python train.py --head_dim=128 --hidden_act="tanh_gelu" --norm_place="pre" --qk_norm=false --bias="all" --init_std_qkv=0.0211 --beta2=0.99 --max_grad_norm=1.0 --decay_fraction=0.757 --z_loss=1e-05 --train_tokens=879900000
MLP neurons of a small language model. Each row is named by its layer, matrix (up: input weights) and neuron, and shows model dimensions 277-372. Each number is 50 + 12 x the weight over its row's rms, rounded and kept within 0 to 99.
A block is one neuron, or neurons of one layer that tend to fire together. Before each block is what it responds to, as a language model described it from the Wikipedia text at the highest values.

Description: Incomplete word stems. Word-initial or mid-word pieces needing a continuation, often a noun before a plural ending after counts, e.g. touchdown(s), kn(olls), quar(ters), mir(rors).
L9.up179:42 60 47 58 40 54 39 61 46 51 43 63 61 44 44 46 61 56 47 58 70 62 19 54 27 39 55 36 24 52 52 68 52 47 61 47 43 65 36 43 54 43 53 62 43 56 65 33 51 52 46 57 61 28 58 43 28 56 54 59 55 38 43 61 38 60 54 42 37 43 38 60 59 63 30 30 39 52 48 59 48 56 37 50 63 37 55 26 40 68 38 66 39 29 66 32

Description: Sports scoring nouns. Mainly goal and touchdown after scored/first/field in sports biographies; also predictable nouns or word-starts finishing set phrases, e.g. Javelin throw, Production compan(ies).
L3.up32:66 59 52 58 39 36 55 58 35 57 46 53 46 61 71 65 45 61 51 53 67 45 63 38 48 62 49 50 43 51 40 49 51 71 27 55 55 57 53 68 42 48 71 10 30 59 62 45 49 56 40 70 69 52 47 56 33 60 56 46 53 62 42 62 29 64 38 53 44 74 77 39 58 93 65 41 72 22 28 41 46 63 44 46 60 50 62 44 43 44 37 38 22 50 57 38
L3.up86:52 44 60 51 48 50 39 51 47 47 47 56 53 50 68 34 39 53 61 38 45 55 50 46 37 38 38 21 32 49 50 52 52 43 48 50 44 55 62 47 55 61 59 59 52 47 51 51 59 68 70 59 58 55 33 41 46 55 52 41 68 71 32 53 50 75 60 77 58 39 81 68 56 80 51 44 53 34 44 10 45 38 53 49 30 50 48 49 65 45 45 49 22 39 74 42
L3.up238:62 63 62 65 47 46 32 63 39 43 49 61 59 50 67 58 62 33 31 63 49 56 40 53 54 37 49 45 23 53 56 62 60 45 43 46 48 58 47 58 53 49 46 43 36 57 55 31 39 56 66 45 46 05 46 74 36 73 69 60 61 55 41 32 47 55 71 51 52 40 67 47 33 66 32 49 41 56 51 38 34 56 40 57 53 50 54 41 65 39 36 50 44 48 48 53
L3.up317:39 57 40 58 27 32 38 65 39 69 27 49 42 55 65 50 63 38 62 59 61 57 43 46 69 28 62 32 22 60 58 66 38 54 56 41 46 55 56 67 45 45 50 48 34 44 85 47 67 44 55 43 46 43 65 52 37 40 49 51 53 48 37 62 29 52 46 55 39 61 67 50 62 48 52 63 39 43 43 38 53 53 36 50 55 49 66 58 70 52 45 52 39 58 55 18
L3.up407:45 58 34 59 40 46 44 55 32 61 52 23 50 64 47 55 51 36 60 66 61 56 44 57 67 45 66 43 18 52 73 66 34 38 60 64 57 51 47 53 45 25 36 33 50 50 67 57 55 62 41 56 55 41 49 64 40 47 71 45 65 44 31 78 50 60 41 37 43 60 62 62 58 52 72 37 71 55 29 41 50 52 32 48 65 46 38 37 49 66 41 74 45 70 39 47
L3.up483:56 24 28 52 46 44 68 46 63 42 35 59 49 52 52 41 50 57 62 53 35 57 60 60 37 45 63 50 51 31 46 41 60 58 54 34 36 58 52 68 51 54 54 37 46 40 53 34 31 52 37 62 49 47 41 51 30 49 46 47 41 38 46 61 69 64 55 40 61 22 58 60 47 83 42 30 60 32 49 54 44 50 50 59 24 62 47 62 51 25 46 33 18 39 63 48
L3.up545:54 61 62 56 35 57 43 63 50 61 41 50 47 38 56 50 54 56 39 37 18 37 50 48 55 52 45 46 37 59 54 66 46 35 59 42 44 49 53 51 45 60 45 40 38 45 99 37 22 57 87 25 60 52 35 36 44 54 47 48 50 43 54 62 37 61 36 50 48 70 62 44 58 63 55 63 48 48 49 47 45 38 58 56 58 47 51 44 62 55 41 55 27 34 42 25
L3.up718:70 51 29 64 38 35 47 64 58 55 65 50 62 65 49 44 65 61 40 42 55 53 52 52 56 38 38 34 44 49 59 46 50 52 49 38 62 56 82 66 35 39 58 53 32 57 78 46 65 51 36 53 38 54 40 60 48 64 49 56 60 63 39 46 38 52 48 50 21 59 59 42 52 57 68 41 37 57 36 25 54 44 26 44 42 40 64 60 62 66 38 47 26 48 92 61
L3.up840:56 62 43 73 39 39 45 53 39 40 54 43 53 50 54 56 51 53 33 49 58 45 39 52 66 48 40 49 29 43 62 47 41 51 54 24 68 49 37 66 60 74 53 46 58 52 80 38 53 43 50 66 55 32 61 61 40 46 47 60 68 50 29 65 60 61 42 42 33 72 41 64 80 43 34 70 49 68 28 48 45 52 46 52 51 66 58 51 42 52 39 44 28 52 47 33
L3.up892:46 55 46 41 50 51 58 35 68 82 42 34 63 59 34 48 44 56 49 56 37 53 28 64 63 43 52 69 42 63 52 54 34 44 63 48 45 46 63 55 66 35 49 36 32 51 53 63 53 56 66 40 38 63 49 68 44 51 50 67 62 50 76 64 42 59 40 48 33 55 46 45 39 40 67 40 60 43 53 33 57 48 50 40 58 42 35 59 55 38 45 38 41 37 31 51
L3.up1036:63 53 53 57 56 43 09 62 53 41 38 47 40 42 55 34 51 28 52 64 55 57 39 48 50 39 23 39 43 59 55 51 43 48 52 60 82 51 53 59 40 49 41 70 43 58 70 33 53 53 48 63 64 31 27 41 38 55 66 47 49 50 51 52 60 54 60 74 38 47 65 50 83 54 59 23 56 71 54 56 53 35 25 48 49 39 41 54 75 64 39 41 46 47 64 49
L3.up1100:48 57 54 45 55 47 50 52 41 38 58 42 67 49 48 48 44 47 38 48 36 73 46 55 68 09 68 40 30 54 58 46 51 39 53 46 66 35 55 53 68 53 58 45 46 65 59 47 27 45 60 44 53 49 38 67 28 58 56 55 54 58 64 54 56 49 48 42 38 54 53 59 43 45 37 49 39 50 38 24 52 40 44 40 47 35 45 39 53 39 28 33 39 69 47 49
L3.up1131:58 45 38 33 47 41 52 58 50 57 40 46 49 58 52 53 59 47 51 40 46 57 54 65 42 40 59 48 42 56 75 55 54 60 40 50 49 54 38 48 48 50 24 55 38 45 65 21 53 64 71 59 51 43 50 37 63 38 63 50 54 45 35 47 55 53 56 69 59 48 60 52 45 69 55 30 65 44 62 17 51 48 55 50 53 50 45 50 98 40 46 72 62 49 39 53
L3.up1178:64 57 49 71 40 35 59 50 52 60 45 33 50 75 52 25 38 31 58 62 58 58 28 51 56 25 55 39 54 53 53 59 30 36 54 39 47 33 57 56 48 60 47 64 51 66 62 64 49 64 56 58 45 74 42 68 48 30 78 46 61 46 50 62 54 32 46 40 58 55 41 73 66 40 44 59 44 47 41 31 71 59 18 29 44 52 54 80 37 47 43 67 49 35 48 45
L3.up1188:63 75 40 48 40 60 47 63 42 62 30 37 42 60 66 39 42 42 54 52 27 57 42 65 39 42 66 33 49 56 44 55 50 61 49 57 36 50 53 59 55 62 44 46 47 58 93 73 53 48 82 63 51 54 27 38 44 49 66 42 48 59 53 61 26 55 37 46 39 67 70 58 58 76 57 42 56 35 25 28 56 53 32 41 67 47 46 49 75 44 48 30 51 33 60 56
L3.up2311:40 62 51 63 35 47 38 51 39 37 49 56 59 51 56 44 80 33 39 43 35 65 48 46 49 43 62 46 25 55 39 64 44 59 36 52 52 51 47 40 74 49 52 61 39 45 47 34 46 56 54 30 64 36 46 35 26 58 64 58 49 41 54 58 24 35 63 74 27 46 72 40 64 49 38 57 38 50 59 36 39 56 62 44 63 52 62 52 64 43 36 50 41 41 59 46

Description: Row and sentence endings. Closing boundary tokens: a table pipe ending a data row (climate or stats tables), and sentence-final words with their period, often years (2008., 1903.).
L7.up810:50 37 26 57 55 57 27 61 48 40 51 28 54 52 66 53 46 52 45 50 75 37 44 49 38 43 44 41 40 33 54 61 59 48 58 60 49 50 44 49 71 60 51 53 54 51 65 43 13 40 59 53 52 46 37 42 42 37 42 40 28 42 52 49 30 63 65 45 54 44 42 64 64 54 36 36 48 70 52 46 59 42 41 31 49 39 52 45 49 46 28 45 33 66 48 44
L7.up1757:78 43 66 61 34 47 42 54 51 41 69 44 39 49 67 37 35 61 41 49 62 58 29 56 61 57 46 49 43 47 49 47 33 28 48 50 57 51 55 56 52 34 60 44 63 78 53 37 41 54 42 38 52 46 49 69 41 53 43 67 62 52 55 42 65 53 51 44 68 48 53 54 38 53 42 45 25 74 47 52 72 47 40 34 43 70 53 44 47 67 42 42 47 54 48 28
L7.up1787:64 47 62 43 58 49 35 63 52 61 71 45 30 62 70 43 72 49 48 20 44 56 49 43 52 53 29 27 32 48 49 42 79 42 38 48 32 63 41 51 46 52 51 54 49 29 37 56 33 44 36 44 57 48 50 68 57 42 52 68 29 48 75 35 49 54 53 84 56 39 56 46 30 47 34 59 65 53 56 66 27 27 40 50 65 50 36 46 32 45 40 69 47 47 48 32
L7.up1971:52 46 77 51 43 54 47 33 42 64 67 45 49 49 65 54 48 65 39 32 48 61 43 50 43 44 46 50 53 47 50 55 40 42 57 54 49 37 40 54 48 45 51 42 49 81 47 62 29 46 69 49 78 55 54 62 41 50 51 75 62 52 58 46 45 35 55 59 74 33 44 55 47 43 28 49 37 40 51 44 74 65 42 21 55 47 42 49 32 47 53 40 53 60 44 66

Description: Table header cells. Column-header words in wiki tables, especially numeric or measurement columns such as %, Time, Percent, Votes, Length, and Rating; more weakly, quantity nouns in prose (capacity, time, of).
L7.up63:56 79 52 53 33 46 42 52 61 51 62 50 56 41 38 63 77 46 55 64 64 45 52 51 59 52 74 50 43 55 49 59 45 48 36 56 47 31 53 43 47 50 43 71 48 52 44 49 32 61 63 66 30 32 49 58 50 39 86 52 34 42 55 44 75 53 38 53 42 39 45 57 35 42 55 49 42 75 45 53 51 44 47 53 58 49 59 47 51 39 48 42 54 45 85 47
L7.up244:49 75 49 55 33 41 39 63 54 65 54 41 64 37 45 69 52 45 26 71 61 64 33 51 63 46 46 37 28 37 48 67 29 54 38 43 49 53 33 27 63 57 48 63 52 44 68 43 43 53 77 55 48 36 49 47 37 41 64 52 44 37 40 49 45 55 65 61 77 52 73 53 65 48 58 39 50 58 45 28 39 45 45 56 47 66 61 46 65 45 48 28 48 59 79 43
L7.up1030:49 70 47 57 50 65 69 58 55 49 40 44 68 47 37 62 34 17 45 53 42 61 52 51 54 38 58 75 30 61 62 82 26 58 54 62 67 66 29 43 66 41 50 68 40 48 57 19 44 56 54 60 58 33 49 58 18 57 51 63 52 61 50 34 32 65 54 72 68 62 51 65 64 50 58 61 47 43 50 39 46 34 55 46 58 31 48 38 73 49 44 29 52 42 69 57
L7.up1621:49 49 57 78 33 41 44 50 56 46 53 38 32 56 66 58 39 38 48 40 53 56 51 63 53 36 35 49 43 57 39 70 41 40 20 24 69 59 56 65 47 57 46 63 54 72 67 27 30 55 51 61 57 33 61 57 51 27 70 40 34 34 58 52 49 27 50 47 50 63 43 54 63 37 44 36 57 64 65 49 42 40 55 51 55 51 59 36 41 33 52 35 60 49 54 40

Description: Adjective-forming word endings. Final suffix pieces (-ed, -ated, -ized, -ible, -istic) that complete a participle or adjective before a noun, as in fabricated evidence, intricate inlay, compatible systems.
L7.up785:61 42 52 73 54 41 37 47 45 72 51 39 44 60 27 44 54 45 45 57 70 62 46 40 55 50 49 63 52 54 51 56 42 53 39 42 56 62 64 66 49 55 68 55 44 72 52 38 45 52 34 50 48 36 52 48 50 77 80 33 45 41 47 69 45 32 49 61 49 40 56 61 61 44 43 50 34 62 40 19 49 39 54 57 17 47 38 63 42 62 48 39 50 46 48 52
L7.up988:43 45 43 74 47 55 38 59 22 65 45 51 70 20 38 38 60 53 51 26 60 53 53 56 65 43 50 31 35 43 49 58 46 56 60 46 63 45 51 22 63 73 32 46 49 65 67 49 25 65 58 46 31 54 54 47 37 57 58 42 27 54 52 51 35 35 75 59 35 53 70 43 53 53 65 23 57 34 51 15 41 48 41 40 47 25 55 34 62 56 42 66 52 55 47 52
L7.up1768:61 36 60 75 64 53 60 62 46 46 41 47 44 79 34 36 43 62 49 53 66 68 37 67 55 35 64 55 33 54 47 65 50 41 21 53 55 49 46 64 38 51 74 37 48 53 60 35 52 69 65 43 43 48 45 45 47 50 59 62 49 57 51 48 52 42 58 60 44 55 71 58 52 29 43 51 42 68 41 50 56 52 60 51 56 30 43 66 54 70 41 52 44 37 49 41
L7.up2033:27 65 43 64 55 47 44 52 39 51 40 54 63 47 58 25 60 53 55 52 53 46 53 53 69 38 52 65 49 29 47 54 36 52 45 67 49 60 48 44 52 67 60 69 44 53 68 56 45 60 36 57 64 63 40 33 40 78 65 46 73 53 43 60 28 44 53 63 61 54 64 39 59 67 59 47 54 65 34 33 63 62 48 63 33 39 39 46 46 63 47 55 37 65 56 41

Description: Table cell separators. Pipe characters that close or open cells in markdown-style wiki tables, such as election results, sports scores and statistics, often after numbers or empty cells; weaker scattered hits on newlines and plain words.
L3.up124:55 57 40 70 52 61 32 52 50 49 51 44 58 31 35 55 69 49 39 37 44 52 73 67 45 47 40 64 53 48 68 85 41 39 42 69 58 42 47 63 78 70 62 59 54 66 59 61 26 49 76 62 67 54 57 61 38 34 54 54 47 65 44 43 52 51 59 40 39 29 47 67 56 39 39 59 60 52 30 30 56 55 57 40 33 63 57 60 47 56 46 40 55 50 57 35
L3.up367:38 46 30 62 61 58 33 42 56 39 58 23 57 45 53 53 46 45 58 26 43 44 44 51 56 56 53 43 45 46 60 61 33 38 59 63 62 42 42 47 58 61 73 51 38 58 51 30 35 41 71 52 37 56 74 48 37 53 42 82 54 53 39 39 35 37 47 56 50 40 47 72 70 32 41 56 41 36 50 49 57 55 72 38 20 50 59 43 69 43 48 34 41 52 78 30
L3.up370:48 62 74 34 52 50 46 53 34 60 56 39 45 36 51 38 46 47 44 39 41 47 43 42 61 55 48 41 38 70 62 73 56 54 38 44 45 46 55 65 51 42 54 37 55 49 50 54 63 46 51 40 47 48 58 62 43 62 53 90 36 42 59 46 44 27 54 46 46 39 73 58 41 52 42 61 53 35 46 52 46 49 61 53 47 53 50 43 60 41 55 32 52 55 38 25
L3.up371:62 55 38 64 35 69 43 44 47 36 52 54 49 47 60 55 65 55 36 57 39 61 40 68 23 42 52 55 38 63 54 62 26 29 38 62 49 45 10 53 76 47 41 55 34 56 58 47 16 45 67 66 60 53 41 48 51 34 63 46 52 77 51 27 37 35 57 58 58 39 67 56 50 61 59 59 42 40 46 29 52 52 62 32 49 60 54 26 47 39 34 49 47 43 40 48
L3.up585:55 59 60 45 47 54 33 63 53 48 47 43 56 53 52 38 59 48 54 35 49 56 48 68 50 41 53 55 36 51 48 51 42 43 47 57 49 36 38 48 51 39 73 48 39 44 60 59 26 46 69 46 50 58 34 57 32 49 56 76 48 65 60 65 40 43 39 53 60 41 69 44 43 55 38 56 18 67 49 44 46 59 28 45 41 46 59 28 63 38 40 13 47 64 45 37
L3.up601:44 50 33 51 47 62 44 55 58 41 58 52 62 57 60 57 56 49 46 50 49 74 49 66 64 31 75 68 43 74 63 66 30 30 40 66 52 42 51 30 75 65 60 39 27 69 38 67 40 50 76 57 56 56 35 50 48 36 43 66 53 44 35 29 57 56 57 76 54 52 36 67 62 57 44 51 19 53 24 20 70 59 29 19 66 39 55 42 52 32 41 43 40 61 30 61
L3.up712:46 41 41 57 60 42 53 45 44 35 49 62 63 52 68 54 48 45 53 44 45 81 60 41 42 50 52 48 51 44 66 65 30 51 54 48 57 45 60 70 74 52 76 63 36 49 71 58 43 59 69 58 58 54 37 70 43 45 53 70 47 57 37 60 53 41 49 56 60 54 52 46 56 57 45 62 44 50 43 44 55 54 28 39 56 53 59 58 45 51 59 37 28 57 56 44
L3.up1061:68 68 47 71 45 72 58 78 53 66 65 56 77 25 49 65 80 57 37 43 43 66 74 65 60 60 46 68 38 72 74 78 49 48 31 57 58 47 42 67 71 50 61 49 32 51 44 56 37 55 55 46 46 63 39 44 58 34 64 50 32 52 56 32 39 57 48 31 51 46 59 59 41 57 22 59 58 60 47 56 54 65 49 38 45 66 61 55 50 47 46 18 51 72 62 45
L3.up1270:41 35 41 51 64 62 62 38 48 48 49 64 52 59 61 65 42 53 34 26 47 66 61 80 42 48 49 41 55 47 60 50 35 67 53 54 63 48 48 43 47 56 51 48 48 60 68 70 34 63 63 60 54 54 49 33 41 43 45 48 70 54 37 51 34 53 46 45 47 35 46 65 55 38 35 32 41 58 75 53 63 53 60 44 43 67 41 29 70 35 43 29 44 63 56 40
L3.up1505:42 71 36 52 41 55 31 49 38 47 48 51 54 73 60 50 53 60 49 27 32 56 59 74 46 44 48 52 52 44 59 54 30 46 51 47 55 38 57 51 60 44 50 54 20 62 66 49 36 61 61 57 43 52 37 41 56 48 57 59 47 73 55 61 49 38 48 61 51 55 46 46 46 54 35 56 51 37 67 38 59 58 15 47 28 59 45 56 65 46 53 40 62 69 47 46
L3.up1579:63 40 45 52 58 58 27 40 45 62 54 27 50 62 57 65 41 49 59 35 37 29 53 73 59 44 36 49 46 52 48 57 26 49 36 78 68 52 45 28 45 36 63 40 52 63 58 57 32 37 68 57 55 42 51 46 41 35 58 42 51 62 43 43 52 49 57 42 35 39 47 64 60 39 48 48 37 59 36 56 60 56 53 37 34 60 46 54 67 61 54 39 47 45 47 45
L3.up1835:28 46 42 62 37 58 45 53 42 82 34 87 42 51 56 46 44 49 33 44 34 45 68 65 63 40 61 40 40 50 56 70 30 40 52 22 37 42 39 39 53 58 59 61 63 68 42 52 25 50 63 36 26 59 40 63 50 38 52 46 49 55 54 46 74 28 57 42 46 54 49 54 41 53 35 48 38 59 56 38 54 61 52 40 56 34 62 44 66 62 48 47 38 51 60 50
L3.up1912:57 61 64 61 36 56 63 44 51 54 55 55 75 74 46 58 66 44 20 41 37 62 56 81 58 44 64 63 40 56 57 61 43 29 33 69 55 41 50 51 50 40 59 34 39 66 55 61 19 51 63 58 55 54 57 71 46 44 44 46 61 57 46 48 62 61 65 43 49 63 62 68 35 64 49 50 43 41 41 30 56 51 43 37 44 46 42 41 55 14 44 45 64 34 59 29
L3.up2059:63 20 49 59 44 47 59 46 56 35 44 46 63 46 56 51 64 60 48 42 47 59 50 92 54 40 42 56 51 34 63 53 31 51 34 39 64 44 26 44 76 35 67 37 44 61 52 64 24 34 66 52 54 49 59 61 48 30 61 79 63 43 33 51 47 49 54 45 39 43 56 31 56 43 32 40 58 53 54 55 49 50 63 32 57 59 49 48 48 44 56 23 42 46 54 43
L3.up2087:54 63 35 56 43 66 48 58 28 79 38 66 36 53 35 70 57 60 40 33 45 60 69 35 62 42 53 53 45 66 70 82 24 41 45 35 43 46 36 58 34 40 60 35 31 59 71 53 61 68 58 55 56 52 42 61 48 46 59 61 56 23 47 56 63 52 50 40 45 59 38 47 60 48 42 39 60 52 50 40 50 53 53 40 63 59 35 65 47 60 43 45 72 76 52 63
L3.up2137:38 56 42 55 50 55 48 54 59 64 65 45 59 51 45 39 56 44 36 49 24 79 49 94 56 38 57 63 43 64 60 65 31 39 45 64 59 49 46 42 56 62 62 40 36 69 58 66 33 52 58 58 44 60 46 67 53 41 59 60 54 51 61 42 39 52 60 48 54 25 44 59 42 51 30 57 41 47 41 47 76 64 40 34 61 54 56 42 47 12 32 44 47 55 48 55

Description: Adjective-ending word pieces. Final suffix pieces that complete an adjective before a noun, such as -ous, -ical, -ed, -tal, -able (ambig-uous, botan-ical, horizon-tal), plus whole adjectives like consecutive, electric, simple.
L3.up141:49 43 38 58 52 49 42 46 43 62 67 49 61 26 63 39 58 58 42 31 48 67 73 52 49 58 85 19 38 62 48 51 46 41 36 51 71 43 50 34 68 63 52 41 46 62 47 55 44 47 34 42 44 57 66 36 46 38 46 41 47 66 50 59 41 64 68 49 57 52 58 78 45 68 58 32 57 57 44 33 55 48 51 47 66 40 61 52 61 46 42 47 52 48 79 61
L3.up236:58 48 42 65 30 65 41 50 41 54 18 60 64 52 35 34 65 48 54 62 45 47 66 44 54 29 49 52 64 62 69 54 48 46 57 42 53 50 45 56 74 49 60 52 54 49 54 20 44 49 61 41 42 54 60 44 21 55 45 58 50 71 49 45 56 33 42 57 29 62 63 53 65 39 54 70 62 54 77 44 56 58 64 49 56 36 49 50 46 64 42 27 40 49 49 39
L3.up362:38 52 35 40 57 40 63 47 38 59 31 51 44 67 48 24 55 45 54 33 55 60 62 73 53 47 80 31 42 64 66 63 43 48 29 38 44 55 57 35 56 56 44 57 33 57 73 51 55 62 42 24 50 37 58 45 34 69 49 59 49 43 36 45 37 45 48 63 47 49 44 57 62 53 57 38 51 50 54 56 57 42 65 54 38 21 61 69 67 53 54 54 34 57 84 27
L3.up593:35 41 46 55 47 43 61 36 38 51 60 43 46 72 44 43 53 48 48 50 46 44 47 38 45 39 59 15 34 32 65 57 49 44 47 52 58 61 46 49 40 79 65 53 60 52 48 47 31 38 38 52 72 23 51 37 42 48 69 42 53 63 50 64 23 40 44 60 40 50 67 59 57 60 53 56 50 20 61 43 47 42 57 47 62 43 60 50 52 62 49 66 22 44 63 25
L3.up696:50 49 60 58 38 38 49 37 64 39 42 36 47 45 51 42 54 46 50 64 64 48 57 61 52 41 59 37 41 52 57 53 56 56 42 59 49 42 45 46 53 50 63 50 27 55 43 50 46 46 23 48 42 66 48 33 30 51 43 42 39 89 48 57 62 48 38 75 40 43 59 51 40 50 34 80 42 51 64 53 69 53 50 43 55 46 44 45 78 48 47 64 61 54 57 64
L3.up989:53 48 37 52 57 38 61 59 28 46 37 40 72 62 46 36 52 60 50 33 41 54 55 72 70 45 55 65 45 52 55 73 42 54 43 33 50 60 55 55 50 51 56 42 52 40 67 48 49 66 43 20 50 46 38 40 21 41 57 38 46 52 51 45 29 15 40 51 53 45 52 32 61 46 53 38 57 49 58 18 46 54 51 48 20 35 57 43 70 57 56 36 47 49 64 44
L3.up1008:38 42 48 68 40 46 28 57 18 64 32 55 49 57 43 35 57 51 40 52 55 55 49 42 56 50 63 42 49 58 52 58 39 40 53 32 52 59 65 56 51 61 71 36 37 62 51 49 45 67 32 28 28 53 61 48 53 45 65 37 53 34 58 43 62 52 50 47 57 41 56 62 58 49 74 38 65 37 42 50 65 50 43 47 44 16 43 29 56 57 48 55 37 63 67 50
L3.up1158:46 56 57 61 51 37 44 60 56 84 53 65 67 66 46 31 54 43 40 40 47 62 58 55 84 48 61 12 44 40 56 45 51 45 50 60 69 55 55 57 50 44 40 49 46 54 46 52 55 57 55 48 58 34 41 41 38 55 72 56 52 68 47 58 48 37 53 42 67 31 62 62 60 61 58 40 47 48 36 32 41 47 43 55 50 26 41 45 68 38 52 53 36 70 68 49
L3.up1212:34 45 66 53 70 35 52 50 58 57 46 56 73 60 49 55 36 35 56 32 57 41 30 71 72 42 38 13 47 60 59 54 52 49 45 62 55 50 54 62 57 73 67 39 44 53 48 40 31 50 45 50 65 55 34 34 32 57 62 44 55 43 45 65 58 51 52 60 48 47 63 55 54 64 80 59 58 50 31 62 53 47 61 56 46 18 71 20 64 38 50 50 16 33 73 30
L3.up1612:72 72 33 82 32 34 30 73 52 31 59 44 74 50 43 36 55 45 42 39 58 46 71 55 72 51 67 35 28 35 58 57 49 60 72 57 66 67 70 32 56 40 69 35 47 60 70 69 43 47 59 63 56 43 44 45 22 58 45 63 58 60 48 54 62 41 60 75 49 63 67 49 57 63 58 48 36 56 36 42 41 41 59 53 73 25 51 43 57 62 48 62 35 53 47 47
L3.up1621:38 70 55 63 57 52 37 56 30 66 42 30 81 31 51 52 38 61 38 39 34 47 54 68 89 37 63 26 43 45 59 68 61 60 38 45 57 45 47 37 53 66 50 60 36 56 66 40 57 86 51 31 41 60 56 47 25 42 50 62 53 50 39 70 46 39 40 51 48 45 72 60 65 55 46 35 35 61 33 36 49 51 35 51 65 34 32 36 68 32 50 49 43 68 58 73
L3.up1652:61 40 66 49 28 31 49 56 27 69 21 58 54 48 45 39 42 47 44 44 42 55 50 56 49 52 58 52 21 73 43 68 46 45 30 48 45 57 23 46 47 62 64 47 50 45 49 58 43 51 32 47 31 42 43 43 35 48 53 35 40 78 63 42 47 61 45 49 67 24 72 55 32 55 57 20 59 40 33 56 51 56 39 36 63 29 43 59 43 67 38 56 47 46 68 44
L3.up1813:48 70 49 64 63 65 35 51 33 39 51 48 58 48 39 23 50 60 44 41 52 34 73 36 50 51 56 44 52 34 58 48 35 44 31 59 63 53 50 70 53 67 61 47 52 47 58 29 43 73 44 33 37 34 49 43 40 45 59 69 53 43 37 38 49 42 44 49 53 41 52 47 60 55 56 23 67 68 40 38 42 49 56 43 61 41 56 31 56 44 49 40 26 59 62 59
L3.up1826:26 40 38 42 55 41 46 45 48 58 26 62 53 53 42 40 25 54 49 40 39 48 67 62 64 36 39 38 44 43 51 53 45 45 41 51 65 50 63 58 48 54 43 61 57 39 54 62 34 56 39 52 46 47 47 35 33 51 50 38 72 60 48 75 48 34 44 50 48 48 49 54 52 54 51 68 52 53 52 50 45 52 44 53 53 27 56 42 61 44 55 54 36 73 55 34
L3.up1913:62 49 39 49 57 35 43 48 40 58 57 43 51 59 65 18 58 46 66 30 70 41 84 47 58 49 50 36 41 71 52 50 40 56 18 33 47 54 52 66 47 56 48 34 44 50 47 51 44 44 35 57 59 54 67 36 45 56 43 43 55 52 78 43 21 59 51 52 26 40 72 61 39 60 44 60 53 34 40 31 52 51 40 65 48 40 60 54 63 75 49 48 39 53 60 39
L3.up2265:54 63 55 57 49 32 26 53 26 48 31 38 51 42 44 33 49 53 59 27 42 58 60 66 61 45 69 41 33 26 65 48 52 43 46 55 53 54 33 45 40 60 56 38 45 50 54 50 63 71 47 47 47 71 43 25 34 53 56 49 64 79 34 49 37 33 47 72 52 36 47 38 65 48 44 53 58 60 50 46 55 43 41 49 43 30 44 51 38 40 55 59 53 46 69 52

Description: Participial adjective endings. Final piece of a past-participle or adjective used as a modifier before a noun, such as actively managed, self-proclaimed, Allied-occupied, disabled.
L9.up1383:38 48 48 71 25 63 44 59 38 60 44 39 40 52 47 28 42 62 28 25 60 49 69 63 62 47 52 27 12 52 60 76 27 55 42 34 56 49 38 43 45 32 62 46 49 59 66 33 58 78 35 27 45 49 57 43 41 36 44 55 63 65 55 54 53 30 38 49 50 48 57 51 50 57 57 49 54 46 58 28 49 53 44 48 51 49 52 45 46 47 44 51 41 60 54 41

Description: Table row starts. Opening pipe or bullet hyphen at the start of a new line in wiki tables and lists, e.g. row-initial "|" before election party, film title or place; weaker on cells within rows.
L9.up2095:53 58 50 52 49 37 50 52 52 53 60 55 33 51 60 51 58 41 25 52 40 74 39 40 38 30 56 53 50 59 37 56 62 50 37 51 52 41 40 49 51 69 68 51 41 54 37 59 35 58 33 49 35 59 39 24 41 53 55 56 58 52 68 29 51 49 36 48 61 47 64 52 69 69 51 43 44 69 63 54 58 60 47 37 41 42 56 43 56 64 60 39 47 49 31 68